{"n_layer": 14, "d_model": 320, "n_head": 5, "n_kv_head": 5, "head_dim": 64, "d_mlp": 1280, "vocab_size": 3179, "activation": "geglu", "norm": "rmsnorm", "norm_place": "pre", "norm_eps": 1e-05, "positions": "rope", "rope_base": 5840.0, "rope_fraction": 1.0, "qk_norm": false, "attn_scale": 0.125, "bias": "none", "tie_embeddings": true, "parallel_block": false, "init": "orth", "init_std_qkv": 0.0443, "init_std_o": 0.00837, "init_std_up": 0.0443, "init_std_down": 0.00419, "optimizer": "muon_variant", "lr": 0.00521, "lr_mult_o": 4.0, "lr_mult_down": 2.0, "beta1": 0.95, "lr_head": 0.00453, "grad_clip": 1.0, "warmup_steps": 200, "schedule": "wsd", "decay_fraction": 0.834, "decay_shape": "linear", "final_lr_fraction": 0.05, "batch_tokens": [32768, 65536, 131072, 262144], "seq_len": 1024, "doc_mask": true, "z_loss": 1e-05, "train_tokens": 381600000, "steps": 3285, "dataset": "wikipedia_en"}
MLP neurons of a small language model. Each row is named by its layer, matrix (down: output weights) and neuron, and shows model dimensions 240-303. Each number is 128 + 32 x the weight over its row's rms, rounded and kept within 0 to 255. A neuron's up and down rows have the sign that makes its largest values positive.
A block is one neuron, or neurons of one layer that tend to fire together. Before each block is what it responds to, as a language model described it from the Wikipedia text at the highest values.

Responds to: Past participles or verb-final word pieces, often after "was", that will be followed by a preposition such as by, to, in: designed, produced, manufactured.
L11.down59 [139 138 110 125 161  87  95 185 152 156 144 145 128 134  86  68 113 109  95 101 140 173 100 123  97 158 117 116  96 103 109 171 137 151 165 143 110 157 132  36  97  43 114 139 121 185 116 140 101 183 195 152 118 123 178  80 104 153 130  67 156 134 135 107]
L11.down864 [185 115 131 130 120 116 127  94 115 140 123 122  57 163 152 106 132 102 180 135 117 158 132 117  87 143 173 118  90  88 184 119 169 131 107 117 144  55 119 123  83 117 138  90 108  94 118  66  87 124 151 103 149 190 140 134 206 133 168 193 141 107 184 153]
L11.down948 [110  68  72 142  81 134 102 116 112 156 154 146 176 102 127 111 120 145  87 121  97 151 111 181 130  98 171 136 103 121 117 134 145 146 104 154 113  97 132 158  83 106  93 100 104 142  77 126  86 152 202 162 118  26 175 132 142 114 114 111 130 119 173 137]
L11.down1103 [106 136  71 146 117 104 128 123 114 128 102 142 156 144 137 112 137 153 107 136 145 168 129 168  97  63 101 121 144  93 161  89  97 175 125 128 157 101 120 170 115 140 138 114 119 146 142 125 159 131  58  98 145  95 122 116 173 107  93 138 108 187 132 128]

Responds to: Hyphens joining compound modifiers in sports and music text, like first-round, two-year, play-off, plus lone word-internal o/ō pieces, like Waynesbor-o, Chikk-ō.
L2.down144 [ 68 135 149 169 177 183 113 136  75 134 111 122 170 129 170 123  87 125  79 130 142 137 154 105 130 158  67 114 144  77  97 176 144 103 148 119 168 137 128 111 141 130 168 123 133 152  69 176 144  99 138  98 149  83 139 162 135  99 120 180 119 115 119 150]
L2.down157 [ 86 151 123 134 137 192 124 101 107 144 106  82 132  99 149  87 130 131 134 120 102 144 109 163 112 129 117 145 139 158 198 100 202 138 151 151  89 187 115 145 104 143 157  87  93 100 142 119 156  93 125 126  94  69 123 122  82  83 133 109 121 143 100 181]
L2.down450 [126 144 105 144 105 129 106 126 130 135  98 117 139  49 126 159 157 120 136 101  85 131 100 140 177 143 132 138 181  66 146 119 161 119 114  87 123 190  85 135 125 194 146 103  69 167 138 162 193 102 135 123 164 154 147  97  46  92  98  94 119 113 168 107]
L2.down492 [146  76 177 182 122 156 161 131 113 140 151  88 168 148 102 143 109 134  96  95 124 167 164 159 160 127 124 203 122 123 140 108 142 135 165  85 149 192  97  91 127  85 159 129 154 152 116 171  80 147  91 117 198 154  81 118 119 140 158 119 123 119  78 117]
L2.down648 [146  59 142 146 151 144  94 149  98 127 146 113 149  95 123 167 167  84 135  79  90 201  95  83 113 103 129 181 162 134 187  82 113 111 128 103 101 206 150 124 130  91 182 171  84 100 142 213 157 131 120  99 127 155 124 158  80 119 101 148 129 113  35 130]
L2.down769 [134  77  72 114  78 146  82 160  56 110 181 130 122 152 125  94 145 123 104  80 133 235 178  94 129  57  74 208 141  99  76 131  77 125 146 130 126 160 123 107 141 115 120 191 130 135 152 171 122 134  87 106 155 133 107 172 101 118 147 130 180 145  95 151]
L2.down1036 [ 95 105 128 129  52 120 112 154  95 120 176 116 122 125 103 136 144  66 165 127 108 192 160 112 135 175 164 131 134 136 128 131 129 144 192 132  88 126  92 131 127 139 112 121  74 116 119 106 112 100 136  69 116  99 184  94 136 124 122 150  61  93 169 125]
L2.down1212 [124 119  78 137 110 162  79  97 138 137 147 142 101 133  72 147 165 113 119 121 163 109 135  93  85 105 131 133  56 151 132  76 142 138  92 137 128 125 136 151 118 123 123 164 155  69 122 137 142 123  95  99 108 193  69 110  85 144  94 151 103 141  96 190]

Responds to: Possessive pronouns his, her or their before a noun (her mother's, his father's), plus word-initial pieces like rel(ated), coll(aborated), and forms of come.
L6.down752 [160 164 159 114 196 136  69 123  56  91 137 194 135  74 135 134 134 136  72 103 113 132  97 159 170 129  88 134  91 117  93 105 167 162 194 143 150 180  88 130 193 149  92  95 131  58 163  64 147 111 116 160 106 117 129 151 125  97  99 143 125 122 206 150]
L6.down940 [ 64 119 144  93 148 121  96 128 121 137 103 128 138  94 137  94 161  91  86 155 171 139 153 164 100 113 153 145 131  91 157 114 147 198  98 155 116 110 104  56 155 160 157  60 117  74 198 104 134 165  77 149  73 101 151 164 101  61 127 132 181 120 115 136]

Responds to: Determiners and modifiers opening a noun phrase that expects a noun next, such as every, each, next, same, his, early.
L2.down0 [109 155 116 166 127 128 130 138 105 123 150 166 159 142 208 137 146 156 114 132 103 171 128 150 146 172 108 191 126 156 140 134 118 140 115  95 159 192  79  96 109 150 165 131 111  97  54 122 105 122 149 105 142 130 132  86 102 145 138 139 168 119 146 105]
L2.down38 [157 133  77 118 138  96 126 126 158 198 143 178 188 129 198 125 121 125 160  77 111 165 133 124 124 150 156 116  65 142 130 109 117 159 143 101 165 135  38 161  78 142  87 148 150 163 121 138 159  99 165 132 159 177 164 144 153 133 101 121 170 131 153 129]
L2.down319 [139 141 167 167 184 101 126  53  95 105 137 164 105  74 130 115 159 193 161 103 136 135 114 141 141 139 155 114 181 182 176  96 138 151 106 194 146 132 133 116  99 100 131 141 126  81 102 126 132 102 147 162 150 137  93  99 163 119  99  92  88 115  92 125]
L2.down377 [147 140  80 134 158 138  93 151 164 135 120 122 187  90 132 110 118 103  90 133 111  98  71 148 135 140 217  93  56 160 123  27 134  60 101 128 131 105 171  95 112 120 124 208 105 124 121 178 177 115 121 183 194 146 144 148 154 152 146 150 111 121 144  63]
L2.down416 [106  96 109  64 194 111 138  74 138 134 174 160 142 154 104 188 136 166  79 108 137  78 105 146 210  95 153 108 122 114 150  84 156 130 171  71 178 145 130  90 192 115 104 138 149  86 143 132  63 133  96 109 139 126 157 130  84 139 136 124 158 161 122  86]
L2.down440 [158 131  92 139 120 116 140  99 167 110 131 133 126  98 153 117 153 117 166 106  87  96 158 156 116 116 161 114 107 112 112  97 104 178  92 167  86 180 172  74 200 141 108  90 124 113 114 144 105 126 144  91 124 130 147 156 172 105  91  97  88 103  91 123]
L2.down1035 [124 146 148 133 177 163 214 124 183 119 115 106 158 204 132 122 169 116 138 124 138  99  98  97 134 178 130 101 136 138 116 141  86  62 147 146 149 116  95  92 139 145 150 119  73 115 124 125 170 119 113 100 152 117 140 124  91 148 148  92  95  93 175 177]
L2.down1062 [150 124 164 173 105 136 182 109 124 194 123 155  70  98  68  82 111  86 211 146 150 125 165 150 177  99 101  71 163 130  94 134 133 158 111 156 120 111  92  61 137  95 133 101 112 110 115 153 137 138 125 136 108 105  99 145 111 103  88 184 112 147 124  98]

Responds to: Final piece of a main verb right after its subject in narrative prose, usually past tense, e.g. began, attempted, entered, won; also sentence-initial During.
L6.down699 [123 104 108 118 168 139  57 103 106 137  96 162 141 151 117 112  79  99 150 137 168 149 131 129 131 144 161 141 125 139 131 106 114  85 163 150 140 167  87 168  80 160 143  97 148 116  61 145 107  61 140 138 161 104 141 180 156 102 118 113 105 164 151 107]
L6.down955 [167 149 116 144 153  75 112 106 105 103 119 161 137 141 143 148 103 126 119 129 103 141 103 122 137  82 105 149 141 107 105 123 164 128 114 154  78 165 165 115 131 143 126 163 120  99  69 122 132 163 164 113  96 105 167  86 115 109 132  80 112 143 102 135]

Responds to: Hyphens or dashes joining two parts of a compound name or term, e.g. Campbell-Taylor, Ross–Ade, NA-35, black-brown; also mid-word fragments like Trin-id-ad.
L6.down857 [162 168 134  69 162 142 163 160 128 154 229 137 135 143 136 159 115 102 100 119  87 134  90  92 143 128 134 131 120  73 234  75 151  17 168  90 109 115  83 178 135 115 169 137 144  96 124 139 153 142  91  77 131 134 153 115 147 131 112 111 144 104 123 139]
L6.down939 [141 136 175 178 139 173 119 122 139  32 112 153 144 114 104  90 101 180 118 103  96 136  87 168 111  86 101 135 110 146 184 167 114 112  65 113 131 130 152 139  74 118 224  83 169 115  90 148 135  94 155 112 131 147 110  60  97  96 147  85 173 133 130 177]

Responds to: Past-tense or past-participle verbs and -ed/-ated word endings in narrative prose, mostly after "was", such as made, elected, formed.
L2.down153 [ 82 187  80 106 152 161 126 131 114 137 110 101 204 155  37 117 174 136 139 137 134 138  85 155 100 133  77 114  81 115 107  63 162 139 177 107 135 118 141 142  82 105 190 148 143 166  68  68 107  69 153 165 102 126 183 114  72  87 128 145 179  59 153 157]
L2.down434 [186 170 163 205 140 171 111 142 108 111 149 131 168 118 119  54 140 140 160 130 148 114  88 128  59 110 119 156 137 110  88 168  98 131 112 183  58 114  71 112 119 151 146 111 123 142 187 100  56 122 147 140 157 122 138 118 107 121  88  74 135 115 125 180]
L2.down523 [120 108 141  88 147 114 137 123 119  91 119 131  93 143 102 112 202  68 146 116 157 157 140 105 172 157 104  51 159 150 111 114 117 121 152 143  97  57 112 115 120 161 103 113 151 140  96  62  85 155 175 104 117  80 160 158 155 113 114 145 115 108 118  61]
L2.down774 [143 100 143 132  92 124 144 136 144  69 100  77 121 150 166 120 127 135 152 100  44 146  95 159 126 107 121  84 144 142 137 188 117 126 157 171 115 179 105  87 140 124 169  16 173 142 115 135  86 121 131 164 114 120 113 151 140 146 126 112 204 196  80 124]
L2.down805 [129 151  87 134 134 123  75 133 129 100 109 121 119 150 182 139 108 133 181 136 104 133  54  74 165  79 146  93 132 118 179 108 197 140  82 105 150 127  81 107  99 145 106 130 113 120 114  56 117 200 106 110 181 122 104 123 125 100 101  88 114 120 169 114]
L2.down985 [135 141 166 126 165 111 126  73 211 190 124 138 157 143 149 151 215 172 153 175  99  93 186 161  84 128 166 159  92 178 152 126 145 152 111 114  19 140 118 143 104 146 162 148 157 141 177 102 124 172 114 135 166 115 153 129 133 128  90 119 156 102  60 128]
L2.down990 [162 152 100 109 163 120 136 139 156 130 120 133 146  89 142 148 119 140 155  65 100 158 172 143  65  54  91 102 147 138 145  95 167  91 110  96 134 141 154  81 205 178  97 145 136 192 178 170 111 203 179  85 110 111 201 112 145 136 107 125 124 162 143  81]
L2.down1002 [135 140 156 131 156 138 116 170 148 140 160 151 164 171 166 151 168  70 163  93  78 183  93 105 137 116 140 115 131 124 151 138 127 156 122 154 153 114 101  89  73 153 140 109 170 149  67 121 144 150 134  79 112  38 206 166 181 177 132 125 137 163 164 136]

Responds to: Short fragments that begin or join words: hyphens in compounds (Korean-language, Civil War-era), possessive apostrophes (Greece's), and word-initial ph/qu (phone, phase, quirky).
L11.down382 [ 91 104 181 145 131 159 138 117 180 187  94 110 137 142 110 114 124 122 125  61 140 108 110 118 134 113 119 148  94 157 100  86 118  51  94 134 180 119 174  90 159  92 144 164 150 112  88 118 129  83  90  85 140  74 124 120  88 126 129 128 107  65 116 118]
L11.down529 [178 128 127 165 138 156 160 161 147 134 113 144 128 103 151 145  77 125 197 134 125 113 117 168 178 160 130 122 139 144 149  91 119  86  74 151  72 173 151 129 172  59 140 121 137  89 149  97 106  92 184 148 111 139 160 150 143 117 115 124 119 133 151 129]
L11.down610 [145  87 127  98  95 130 152 139 127  70 148 116 135 139  95 110 138 114 116 127 185 139  76 134 101 150 121 113 195 148 140 107 154  97  91  93  95  85  64 126 105 165 140 126 151 140 110 118 102 127 125 127 118 104 114 147 131 168 129 177 139  92 104 162]
L11.down1186 [119 155 163 132 115 116 131 114 161 130  85  98 136 102 147  97 118 157  83 176  84 114 162  98 146 105 138 150 112 157 121 171 127 134 102 149 177 120 145 106 114 145  85 130 112 107  52 119 118 132 131 143 111 129 110  63 142 132 136 144  78 153 120 159]